python train.py --rope_base=10000.0 --attn_scale=0.177 --bias="all" --parallel_block=false --weight_decay=0.27 --lr_head=0.00483 --warmup_steps=206 --decay_shape="pow" --final_lr_fraction=0.0 --steps=6260 --dataset="wikipedia_en"
MLP neurons of a small language model. Each row is named by its layer, matrix (up: input weights) and neuron, and shows model dimensions 336-527. Each number is 128 + 32 x the weight over its row's rms, rounded and kept within 0 to 255. Numbers have three digits each.
After each neuron's rows, "fires on" lists the tokens most often at its 100 highest values on Wikipedia text that the model never trained on.

L3.up182:059083174109109160169091114100108146084118125144171171147171135104110169121094129154104111079163066063104130169099137119116153138177105123173077129103105156173106152119178112199122188147166117123139151180071146121157161139115135157110056096165116138128162129100151176123150140127142207117145087046216130126096119148115145080138100114098094131196160121159108096059158109098133097096120138122150130153136127075081127148140157131108146129137109130144180130126112120137131106098120083118074055148085106141188092111130105116110154137113177141097071143117180159170159159130156098104
fires on: "c", "-c", "C", "enc", "sc"

L3.up293:175162185149126091170163115100071155142114149128147186108144080117132139118060134114155147121095112138145095152039129123150142133139106091137127162128156164125142107164107107134193142172131165097124129167104149085131141196123136159083145123126187138095123197129166100084146074164048177107153100073071051138112110115174125086192098219104117096158158133172134125151103119122132137112135181071135119098153152114113187159128146145189118121138157169120118131105180141164127111119144110139084099152136113084140105138123114079111179104128124138133106119089101097166123128144120069101
fires on: ", ", " June ", " November ", " September ", " October "

L3.up2106:093113064102027076116109074131100123167078113131166147047141131066144156121113154060210149128153166130050097131114183166145124106094141126091120068086120135160120093089131154141103152148075170166120090116168142134128136157127105189164111061145158111165205125107100058113178127162118147118076099084127112127097186129183115155105103093114135182133150139143019147163077128157140135104129126126143092125082116160143219109117141098168148131089166173187136089099120154095123192117169128110120086129105135138103129067084143172127134178113148062135081095075143065111135129125141113113
fires on: " P", " M", " I"

L3.up140:061107152169150169133163174117146167152110078143104170131091142147142129119154150125139223075160110093087115162150120110087156104071140118108193115124081094106154108135142145125189139144131095088129095119168105127160139189113161115093105106108147117136114174112160129114163091109113144127087109126156096111140092079152126086145161148116097091100137159195107122069065110174120045109080124115153142097123147088137099153133211111165097146138168144109104126060140102089152174105141162121162142081111117084170085168142124178145111154120123123101133101166138111165225157140085129166
fires on: ");", ";", " which", " then"

L3.up174:052152131183131084142087132125152159139079067119129108132156111139065219172137060166086162100161098086139147172137156134122175074110141144102144074106175116137125136135108121171114116145148194156077081174129134170084157132151138117154147152143108122157124185103126129117112071141126137145155160099159128151104199111128147150091076136139135113140112158126088117121157162153126103160116153141137091162133065136147162109135175140077079133143165117168121085106129111157134150138098136114025048076144185173147178052101205127136136133111143163116153174145128069072168136150108114103
fires on: " to", "et", "c", "est", " ability to"

L3.up2912:177134144155139051135075165177161099063071111126129137100133135156132113122068059124155165070188123130144127138117181103145146103181127124121147108147172098158093152136139130180152132169144130125072105141134083144099149103106110128131100061100205121063069135130124129116108168123125096136106053161127167111132082078134093154093134121103106091127108099105151139169080179154114133159079123110123154131101113137114110126105164137144140106157138086126149093152147097160103145143098120124135137126196116072138123091117168106091139155152121098092144168148153149118127117105076102074
fires on: " and", "-", "(", "lor", "-(", "ide"

L3.up2148:067091113144151119148081119132145075119139127110167135137135109128117075120152141104123116083130117096120140167094107116105176157126153105135116037144189105112149120142134116174128123132135124142112123088072079103096152150145159146125172105133126076117094059111191092070131088172142214115124144039130105115142128138168177146208106154101068155138148117135092126100111177132158117141123193081115149094083099142107139108115119109134143139110151101175105104080178142140166171194104102108136121120114098153105156088066129166093174134116103111156152126050109099145163104150126068122
fires on: "ist", "y", "ist and", "man", "or"

L3.up1047:150084165125140145076145165108149094109111109119207166145129151114105116123151068137157092131101126053136184170071153111100183116116149089130114133080212129139080123127049075142085112095107089136101114147145129103112119152139145146099160141146137118176120119156148139129103059144107158134174105142122150116075151150141147123175050169174107121108125151078087165093093136180140137156147129088135154111141161078083192129138170097165116112129146150153117140086102064140108118167120194119135093103136162125138130103121161086127115171080092090088110120120138093176182143122088080140
fires on: " more", " More", " very", " known", " less", " highly"

L3.up2096:088153081081135112141178064108135187128102135106169170123126104159182170183148104082160073106113125139132195067136162037121114102066211105099117145124106142079095080129108108157142117134090097137123134153106179123121095147140175141106147071113145101155109162127125102106097106147148167107131136159124132132081145150174057125138103148150077103167132148124098157052113130121148147171112143145111154057112112109133201189080148130156041103125146179115074094150123112110109164138129158118192085173166147122155126129120131077133140101111106143089171072088189119072157097125126129132
fires on: " I", "1", " family", "MA", " II"

L3.up2879:148154139151125110110126105139128114171147149137109118102129138107153109158118167192134143143141108094092134130125070164144047114116120101120106084066103159145100115147066162155139144079117136085084185160095140150174106162170123107181079129136139131116151086103138147097117124100136146179099080032123105033132176088132103150087121138100127156131101114080095161173114126146141133121119144140130108145091160118106153062173167113094167188104089154176099181171144093148123135194128160132128129121090083122134113143147113169161112151059154163093087132109122116142104131158092176130
fires on: " bank", "ik", "w", "CH", "hn", "-side"

L3.up1858:157130127126086078117105115170094125136168107143100176154154089117115139100194127148125029115143126179121105170121175144118159104166104114136092128113088155190149146151175193169158166140126172087157165108138086114119124149138184100144123087152182125101087053119131057065090098130154102122183108134108121131127149148192206139155119126141124121107177133175085094131183099136146097123173144104111117142158100134148130092185214133136145129132126139114176039136147075129182143172109137136148097113144117138116094138123142155101134131156149185153175128125179117202188119158138110110
fires on: "al", "bi", "ou", "ol", " Kal", "u"

L3.up2609:107114122135096126124146119091077153088152127129090126113074143129131173139154129183179124148152060159178076148122154123107142163143137142127092125085089152151178137169165130128176129132060156113125052129126121109094147167141063117089092100174124159125158127080110148089107121135116174142119162108069000124174139107152104130137153108058032092110102156140115131126174151099122153183155143120135154123106160074129124086164186098156106141117146141204090114168117140137131111121098146130103120066188102093077093148144152125091135153137110192134132163116095126096176132204116056150
fires on: " in the", ":", ": The", " at", " the"

L3.up906:134121081156140068145147148169173124089119076174162159190129137146146138124145068113141090138102144074160111089098117126090139145114060142136108118107127106075150164133112159099139161157135113111185108082149093078115156093234164149143126105090171194078125098143166075121097112106113090135152078118104143111132166154121162127123148098157131182155136116166130142168125142144131087194162115114115165121130097119114128118169121140180154185110119192094087126160106250173193110112125185164150165137125141147161143143093160131137121111180090109132097112150156113128168120138059129147
fires on: " novel", " game", " book", " film", " report", " poem"

L3.up1154:098162139076123166103157140137139136120114084169162100141172178077082144172109083130153084085112146160116161145116131134101142163122089084149094117088129119169083091180141151098084089128124116115132147104072105077136169135184195116115117121150180161095082116174129162123075152188102124179102105135127107114096140160142156127173121116102138138106172160124119109112095091115134099100118131118074153152138204079124147094193147120151167080083134148123126178117127112096099156136178152066139097136151129163122096130110156156142162126085106072101122101074080125133096172145125136110
fires on: "d", "l", "ar", "or", "op", "ol"

L3.up1191:147142100134100160082129219128149087139067086114133157111164174094159149172114062109132090090123121105146152138116163173171181137124018104165022103093096111174089099090164152148133146118148139102144124135104140091169141085148155112141086079129155118113148191088136111082131144214106218124173136104121056123101125087127070092118182121089119129140183119136114121121107187135140059109098150110122144114116089048123105126139133037148105183065188115163137108128184169127184156156087148138122139115118089117159133121129122125093154118141107094122072112077077131131139156191140131186
fires on: " (", " (P", " (se", " (W", " (C"

L3.up772:078183139122178083118162107122129136158083095116147120109151102138097185107149120135119161123148188088089172163139188118137088173182133150130111108142068163128169111104079135135120207139085141104103067154119112105095121099196131148088134105101111165104149090161097053089098137131091176134130113130126140152121109124131117117115092109114122184125081136150075106126148092136112136095146146110114174141148157121057145123124153115146080131094120127131099122113135041112141191128160115129093088096212118066093111126156132192121124133062104145143141092134151114141094163145111168167
fires on: " She", "ol", " The", " He", "\" |", "vel"

L3.up3020:120141192094056153141143065093095084227179078169162109168115052117168153120126130070135146095124089137130174134103108141100146158157144125135138147087126122199171145088106094077128125205099164137149108166164067077155087078092122092146157139112110098127111185112124117052144116149113141130168112097121172140066181115132123148165152135148163167154231147152137125100108122094138135075108139126155116135101180109130163134129154109119105120108118152102004128163136077117115128160112178124070136133104076117173139134081098135079131151169112039071161099118088100169110118120127132081
fires on: " has", " have", " won", " was nominated", " received"

L3.up927:098147085101107064116139143111151112127064145080099186045084087070162135214170123080134115110215113150195110091104151164019170166146085160098105110090128201188135135114085132149179136170127109056128155103128124107117104190110190137136118128075178116128122160073204156100076130098122175134145151092116114171127173055199142105183092177084143087079102090132051159115137086163161082148119145129127115126117142153164183183121161123087123121121107170165123095140121141062163159161112173107147127190181174126128106129101154135111133155123140111128147156135131150160115142180132071131
fires on: " I", " U.", " ", " Nor", " [", " E"

L3.up199:127128068071103140187107106136106101183122189160153101142033136143143139059155111161134132142140126133093119098120102067118140147148109110082116107092105139083075093177058122087148121167114164164109163102111084120107174136097100086187184102150137129115154140101128094120078099119110108197189047203148084146173113109104138150090141159170150135207154185171115109131097101139110107160164137126150095185129161133094126052127169148136121147181109105184144108161108089162146086116139147125117184093122165100100136106133201181135129161195078039181131175121084106146136136143086098082
fires on: " L", "ad", "h", "aman", " on", " Al"

L3.up2153:079139157151100130171182138170160083121134166087080103165134109151126129135103126127100092080135052129142124162109183100124178084146102129143056111123161118115125108154089158105136084127136180107084175126152173138082093152147156135138145157142124131154106146105152088149110119208115152113158170163159097112118112148125126154135076096122126156111157139120143135096152130100141135155072121129110147148125159094136092171136117105190158134119114105061115155086137131138136088108141120078108030062126122101107085046135086137136136154117139136155130084131112110120088145129126052136
fires on: "ki", "ini", "ski", "ara", "ko", "io"

L3.up2664:076188110168144172170161159125105169091147139123126146147064109141117097084151100064093155109135168167117111121131120150179118097112183135064143196164115182069157154130106149154118153156078113172136142142115102121085148128143124175072167101148162107155200119053125083136164124121146117176108107116130079118131138171126157133186159120090104143141151095108179133173158093106124158129164118118192137131126063177088179098160132105108136158156153147128115115130127092101130033160169102156054130164145116092161134125127147120087113080128120155149077083142131117126105171103095190173
fires on: " M", "asons", ", as", " In the"

L3.up1885:122093108156053082131117155134130130086082079117089166123111134103144126132164078192160140084115121157132112109164062165109133088110109067169133085114130168116128135123160111121198133152140157148090112198135097138113161091115144133102129078146156135108175156113120096148108114148154129142075150097140112152055114107096153177150155115159102116110130156153079157112196124127125114178123130126058082168117156137031112084110149096155133150077118163155108126024128088217138129148111158114084116158096140156175123144137154137141113141167135123142157122135148130118165100112142086110
fires on: ";", "ate", " regulation of", "ation", "rine", " factor"

L3.up367:119135171113106118084134141147143098133134078152079169133104115115079162163072131153146142098143098138123158151160132148154149135127161083095164098083170124112136166130116115105133146081086105154134204170125097110145164121105101136151130169184099115054163156118195140106168166122159110100131096100126126087151104145114140175133132116175125140176106146171160104169149098168097170177140097103110152173083233150107138109146055146158169124108157123160125137168083068126071181144108142172127066047153132126092169110154119154168137119153130083103127181145098143137083146154107147116
fires on: "in", "l", "be", "hes", "na", "lor"

L3.up3777:124141145070151161112104168133143104134141108102116114093117124111097140141138197116105136137165140146187113135112141145135172122146118093126133113119144100183154111138143151117163091118119156088123158088084121142078118162097096069151156137137125142093128132119194143088059137121090136134087169152204089155181157061124130186123146180161110099100098151169126157043175042132152096133166149052125118107105095133132147110164177115141164137117135152092119159114156130099113106137112133154123122047115042146129115115107122186092173069093153169128112080056164086094053088124091121130
fires on: " Th", " | Th", "Th", "re", " o"

L3.up3840:159143151182146150132093139176153140158106160103106188143139111090150090119093017192048122069144096137133096088094106113140097119123100056105133111077118184073069099149162097123067146117119151083155148153117152123111130114117108132122075047132173151138114139094138129056067146117140178114110146146190115135107088090159107091144107160162094150139090100084085148105138063147184141091127176075132091113135116139081191125074192118142099138113160159126149124167189094186135106135076145173173161112226105101116157122093144083082121139133122098142130115073191168154122094111152135114
fires on: "c", "m", "q", "i"

L3.up2971:065101167146135098111119161193132154124171091129123124121167089127168134129154114105084209107189102136128117153093110105142129043109200068112147121059208156108163193143112175129168112126134107105123126088152133109107130153163094143125095089175124128086125152144240133134122118139106151119091071145095141115184086101160083141159110121087126097137105123150130091134140080173130101124104133110160109153122128114080159135087136119117134140077128163150144082117132210138172140110124120181091090129098080139123173147120167129099117184155150123125123125103169179187111132161151131128
fires on: "s", "t", "a", "i", "o", "ic"

L3.up1314:092145151105151124145156127145162086148157112045118173096112149072152089094107134114176148131143104154193143140051119089119132134084093164091112141140134154109099137092085084144171135122085133125088155121159118098125132139119114162130127128160109126088193093122168135089160069165046114126165127126128108129146120124098129114159154156143131167129143162139155149157088123182174107137069168104202097079120162090086119143091131068139141150089190153082077115120182099109157153150144125178113129139188163122117101125034152072096107144144106073142157136089117150139193138156130115107
fires on: "ed", "ive", "é", "in", " from", " go"

L3.up448:146041159087077166131132048133139157131102082164172109112119123072194162118104122154164157118128159075119131116109112118119141127167095073143099100109140178174129178153132165145127106143137155166103110137124102102069159081085163138124151107098126110156176112123180192124067123109024123096107224156173134162064112205159128109165143159115143158113143151129088148145118139160162084130115141122115059097155189134163166107124143129083154162126138054109091114099134126104118158151137105134099156103100111205120173105075129129163147153081121120119118112141136097142163139129155117072
fires on: "ist", " list", "ent", " List"

L3.up5:056145131098108098092147093144117124129176068088120091135128132096118108197135095088076068106179102124144128140119164113105101106159061096103148134064166153138161131158081154100136126108102165130154136103109119076137207152118160121107123099134126159116147136138149163133103121128107137159138185133086112149118164139146108169098165064148076112201131145181109128113123127116149142136122121126106113132090154152208146164141139125087110086119140162109112112127125139133149131129157138096075065170131091151080098126106135145110155147150113177112094123116148090178109145187144128133
fires on: " ", " et", "t", " und", "ar ", "an "

L3.up2301:036113185149162071113097102136156144157135102115123157166143088099116188120142080163109118157124113128085133102146176144121116115109110091120092125095221102146172126166113088114105132181110165134101109110200091122137123153143133136105133184109057133127084201101086132127110110189162124166073129105092096154118165159130191156130172124147127107111142122158103098106125168131134127164154110119128151144108150124073124071143208085087148088063132185139068105154153132140117100177091098084109087097129122157092164139120112154172148154222104104148076118124098122124089105152120070120
fires on: "h", "d", "'s", " de", " I", " the"

L3.up2787:164096102169078135155129144167161178123113145146135107114139177099146094113140144161106160136138104062124119135118109127138147127133157125058101102111173120083164102146152141141134166095147143157127162110082116145105125135142097145115159076142126111139143178121179095060183167164055144134081062169176060083166196148098105088216186132092089112092135144145121165141116128141168131104148193078129151041097063150098110089143122117099150081085176166174109158182219097111128151132140126092142110108127122090087148080072133127087144133113087121125047171073159125092152095119099134195
fires on: "n", " | Apps | Goals", " sn", "; Apps; Goals", " length", "w"

L3.up655:098111152062119113160132092112171117181122173176126068109151083115133142155135093152126118123055136225109128134106105163107169119172074160126118137130153140120066134153111182134111129122131152170145103103170091067141109141124160141135122071173158114091164147123106094128130114085160142170119145096140137119135135157138090158093039086167120173120097104083093099049090167162152106110055152110111193129137129119112145162124145117155079214157125111106089158082140148160106136141141173133070097082110107123072123117104172087122104171079087120113056164103117125098099166122149089131
fires on: "ly", "ley", "ton", "li", "den"

L3.up2677:099178165101092082183172146145099089110096094091119112111120148074096086159164050105153073106115093143077165105048090153132170164158079131134111153126133147105153084138060148123125155169152146163120064089123095112117095202118100111084189075127109114065166137138106141153150143165097109167094146111170118131142131126100174154186070122127145104123107109102125132125174166141124094122158103096161139081130136066158081081134168061169139163111156129121152148140148141124094196125114160143129159144128130146098137149110141141119067138124123110097119126079121123147188173094162074083
fires on: "k", "g", "w", "s", "im"

L3.up2861:182175112131096132094140123079141124174100137105141144105080114109085071179140139139138119136200155132112119241121095130117117159054063103156115101153096141130150129122095129117159135127083138063145138147140066183137163162079149134105132151136201159152141137134177148113111119130123096090098089150092115112144172118155126194146090133172152141122126137108071127077172094142174113174082121151152156113179183175134134072113172072121026168096160172132109093102155127126146135157118143159171058094066056113095162109102120120107148123163106135098121128101117139174177133163092161100
fires on: "ey", "une", "25", "26"

L3.up3845:120178136139143124142178089165064094113181123092201082157104171139122127136160095138144174141157131102150131114108133160094142157107132122083159138095140164131150123135060056111121120127121140135195121113143075101157127122131084171124092115151182169089139121122129140073177164215069110156107113099104106083139138133134147139079090172168133157123149076183113168173097113152137106149095166144145099054152184109143174085174126113111122111095138110117096102104172158120106070162159123060139155170116169105138145133070081121105170163149090089122088145122133175129113158126113122084
fires on: " it", " him", " not", " return", " conclud", " released"

L3.up1925:125162159136139088194120090181127097159106125140108170128088100129167184092168159136149115098159082193197075139143141082099135125060089167025090093129134135116064094136116139136090124179132099103055068096114091138105120110195137136122135107128204149107112096194171105060149063089115135114123076137080117103132137153197212141134129134108129090176167167155138139118125115096136103158089195102145083049174136134102109158178106122145147142111179176136133143114163179176133073161131171112114082093096145103143149168087170125058139124129097143098145094099111136175181120139156135152
fires on: "\n\n", "\"", " from", "”", " by"

L3.up833:162110102171075109084124122146117118079096067200147159098116166151139092140113157157113070104146133101075107083162090178102170093113177125146136094135108168189101146163064149178146126158123148127066094156129088092143127119141157096092138140125133108152109097170139081100101105094121163134181118123142129105132139139138151142175099109114124063161090121154163124096128087210127135117108142080120129091139123099130188094115137163098193142167116147144148116140118142126131146160148108127117129075163099112112087097133042155125133127166136153188077144091163141171198157099149102167
fires on: " | ", " m", " St.", " trail", " place"

L3.up1184:148210173109124133144169156162114091136101080107067177151118126128177135153106066090171100122099141167097176108090113155093192148101132147146091165092173143168102096145099174164152066102089168094114087117143093072094171120135183108111126069084163125114131115161127137082167093216093148093102156126101092138082117093143116121162135110151131168137134122133134137099116138167155062092136187082133135087148120122157146138111236085192137148094160190126096105111205126135147170150140123120085108130198080139101086115081142150055177125118072095112116131081140121179124136136129138134
fires on: " |  | C", ", ", "22", " November ", " for C"

L3.up939:148132166097117204139126126175122122104149045135103133153120095072154123231114128157241158091181019202101094157082126138120145160131148114111069143149116130140113118163087103094167078126117113115064082128127150136132126153125134168110074122146200110076167125146117091075074170142147172171163135171156057124172146165193152152144146098127117043156165167142164145133089104137164117126116119079122123128109153086128130167132180132121138135074153067136160146161135215139126170116159117088127020159173152144140105101111121165104155102118114096107168082096127105073121147116091120135
fires on: " At", " On", " at", " el", " on", " de"

L3.up1306:140096089135144127089119147223151069108106073179079169129109165151118105132078142095121087103126069136141128126117127119127130127116075109138147074141112109111160116190134165161116146199104110076130155114205121107120173127115166144139096067118183155110155167153100043083113152133128098091102139131140107120111108145140148082180130132131074079114091128146100144113170080117157135148085128071129161109129111128102103104106121086176132163126151161167107133111217138101153160086176143110113130134152122132148109043074132123092109144127158102137132128100209092110161125156110134148
fires on: "l", "| Total votes", "r", "m", "ar"

L3.up2696:125136128071117093098104112168137121084093123167086177132111066103063130093121117204127160159153104165166142079067152088128173126126165081132067110128124155126139091157102102183136159146129149123122131115170085117124115181087124144107126142177156109099164153133142017106175152138208103135078141141091118108180174151155167076139102130098111142099148153157078109153120131131130136117125136121097087105131157190114132060107167135111145170114162063168082118134129117113107160175153093075110169145074197076144153135139125209105116139090124072131135150156088061174118184195085183152
fires on: "r", " R", " r", "arr", " Kr", " Fr"

L3.up3755:123120075127139152106139103114096036166128126136129116135131117145144117076120095100113114138139096126155123089122053142156141106153075171085138114149166112143150137105129108125138129178084147075159171172123061111149125081126166124126095115154115141133120079119162087066112099193140086081087147119147137154123118065164238153157154098097132101189067102070141088115145128132117136166083129111181123158158083172124194103139158122124164164168125193083177097132148150191239074190144132110095119163133111082127168110135105123120192154169126134159102135082141136193141126107157116135
fires on: " | ", "% | ", "er", "or"

L3.up2290:111135114130057134096103128145098137141144115103092109180081120080180127134095163176175145146143126189105112158148162120149153006126133155113095084143119179166154115153125143103164085170151146091121196110175096114112152142126066133078077159207148186131220176042145118113106119123142167163157115120109028168107198142126134143145124102177109128107149154151148127108111127151144147115079116065074107162098167140099151118130159135121145125096113143139148122103136127103170136169157115087148105092128089171114150090133166170116151095119080142129114175057162132118145184181153125128
fires on: " de", " des", "as"

L3.up2190:056144048123136137136170135142137106161083109088101116098136121144091136154142112070141155120133124066125115138130150123070094187133154119123095154060129120120148182156118127152118160111063165106121095098210157136130109174122124063121154109152132161053122081073161037139180102100135179186127143093118109148127102138123141146125106170145120189119167108200112109127132132151099093171176145135118137138131134121110133130082180122057096163183131066149085141084120102082108144153150147127069123092094101098114169110136159157122097120143134141075096151114142069202114151176126142164
fires on: " H", "d", "el", "h", "b", "ad"

L3.up314:115122151129134165163163151140126130120128132113103120122069118125144152131161115102162127119232085104107133107070156142144237147103158086113145121136154120150128069173105116159142120126119152111092066149141153061103173115084140107115155107114118163127141153076169144067107129121072143125105111121149089169119189104142140094098172104133131061161123194163110098132111142191180168156171181070207133120098119085075117158057180035128139068104107107191089099116166103125145142107128151140112116140134154120235123024095154111094142150111123143113132132069154097103074144174123066124
fires on: "-", "sc", "cc", "iv", "-c"

L3.up2942:183098108149106140100162149190188176164108113170098157077161117089150094153129136106132153106127131204086165147097066108160130134095114118079135090107165200127138105078170174152106213137108114112082127142156094110103160145110131109145102024153122149111127155153214070095103169142113100096133075143132082148151122158157123139151102084067031133170111138156122143144155128162152093122156153109123136141129067152146126120156111137155075133060129111137148125135158109068097126110155124158114115090152137138119161144102109179081063103111084182142092130084112141126124148141091112126
fires on: "al", "i", "q", "ra", "agh"

L3.up372:140068089148147052193122163136128107139105110155109162082155143132150104135095139141135144050136142075136152115056156107134140146162142104134163107085127100173070153134080110168162162151144136100078094181161117171087158145074169165134134121142083134138116114053141067127119095123155167129175115121109127130062146074129141117147093118119137124145101128135129079102118133088162080174073135153130141154107119152119138125108147096101106163112143161130093115144150082133086175168091122113084132173155128150078129117099144123106142145135095150137114111141099098100139149072118096118
fires on: "ly", "ively", "ically", "ely"

L3.up2055:125142138098184140145156142118068130149083112152132130167072159142149173153124079109110093129163167097181137145138162117128104113115083121140133079114139132184152060062152168147119119093090138128122093151133177125120127114179143132096140094111152114076055118109135115105152095138101104125138112162133104120091147103118165166170157152132094167111168101165142097147094086148130099109095157118122184107163139049134122137091143110136113154128123108109110066068162094122156148180143143110081155095055135049177128153123149105129157072134120097082077135113123182162163144122073165082
fires on: ", he", " She", " He", ", she", ");", " him"

L3.up3866:146159106174075111136115106125098159131092092139127128099107154163147159050119083141168083125170146114082119129115141172111079097130045141148157116092097170080117154133077097120129173164156093113119118158129116110169175161133123144112192114078190137089141132121150111093081149101110150117111167139074102170080098102101155070145120171145088077133155124153086116140196064146123089131139103122134142171164120111116193119149080096159178132149126131117138091136113084152112131155155178097156135149136120093141138128141121090119176122154100135104183139152133112150162122124069147162
fires on: "–", "0", " local", "°", " October ", " September "

L3.up1054:108162171055148153135122124150080062146081087165161077159121157136162189046149090146184102117182155077165106154117125231114132093062039097104180106143097128167146140106105100120148102030148161147097119162131133140100144174122093081103112126135167151098141101063121130101129159085129246110092101125054104117155160104141106138122121125139086096127186163129101120174114116153121101127094150149109138090129127089031110175133126131118071168172120136180149121111128109134187112122125111069103075126185090141087146116103229135147163089161119150124193053133123129163145126162079157092
fires on: "- G", ", G", " of G", " and g", ", g", " \"G"

L3.up2930:111137083154150123102138143159140149104133084131126165088125147074120185164151097141181117125150104158093119075174097148140090074130137101078112151122176172100175082182140132163100104136142104080172136148148170121043153158096122128077102116130120114129124160138098136082142096098120134131079102118199081147174172148143167140139121106124088123100128119183085121101157146136158130136146153033118128164185112133107126161167154143153104058144159176159135083117135151134130148121109100177094148085130131091089149090083122120053133122167088168084121162105131145160124126144112089149
fires on: "h", "v", "en", "i", "ah", "ic"

L3.up3460:145108109105175116126097113120147119160094095123090139093147125095122137167147099104155142132168109098100163143110123144132159086107080083140160119109112160195129173119156089134073152115140134118079138156115095157095132125142117144101156090108164131084134149093134105059106139145116180201175104191090084109201157079129108129149122153102074149127099111117102132092147128169150132132123160082140172130101080094101191115125145056186135123071184071134178148155194190120150095138094089155155117079142089139147122123110114143077123145114151123107136145071160129184172094140130083173
fires on: "a", " of the", "2", "ai", "N", " at"

L3.up3325:200161141185136137156165134102137128160136099110057114106146124119132142115147113136172121105231134087136144145149091177106140113157112142154151122132154144076134131131117110170140136107097111177127091199129107113147114144116167092158127137086053122097099150089153064150123125160136133168173156148158136161120137135149171146158174145102152080141098134128139134153158171136120143158091143117142153144137086125123109143125140139130192111050122170118110125096113082095139109171187119120108132150183146124099122105096155094090144075144120110112127140132183058108149116097135131107
fires on: "al", "ic", "ous", "able", "ational", "ed"

L3.up1681:064109105116097093149122114171100118138125097128135142117134107053150154123130128070105094166126105146133137159159095131117134110142096120113136090153107116135091162154091129147103156095153161118141121107089164114120139141125117053096153121169150104153201088113127104129155080164102162112070076120165093112138111107162131146159104075114060154169127134128066102150133111126168116094139171064176163127166155116094154135165103101147149145084155148167132098128177151077184145127121133154126117074129092147118132124105143149103134155159149136148146140073139082113177151140137118139
fires on: "m", " at the", "ing,", "er,", "a,", "ig"

L3.up3838:143121148148156160126120110124133106112135129126129103141141216139097185141189131172138092104125130121111176152130075155122182141183116120074073071081157150139173113163117064131126133099108081140184124189190105095165204171099142096129161104124106140104149185133161122133169088136050163160105115150173071138096110138143124114178095105105030080144134111167057161133128119080146082096104141123123138126161133066066141088136198156214093140102159128189107125118148106105134145170158132091119143112102124121135121118130152096117173064103079100136096154147181116132125176132141163103
fires on: ";", " % |", ");", " m |"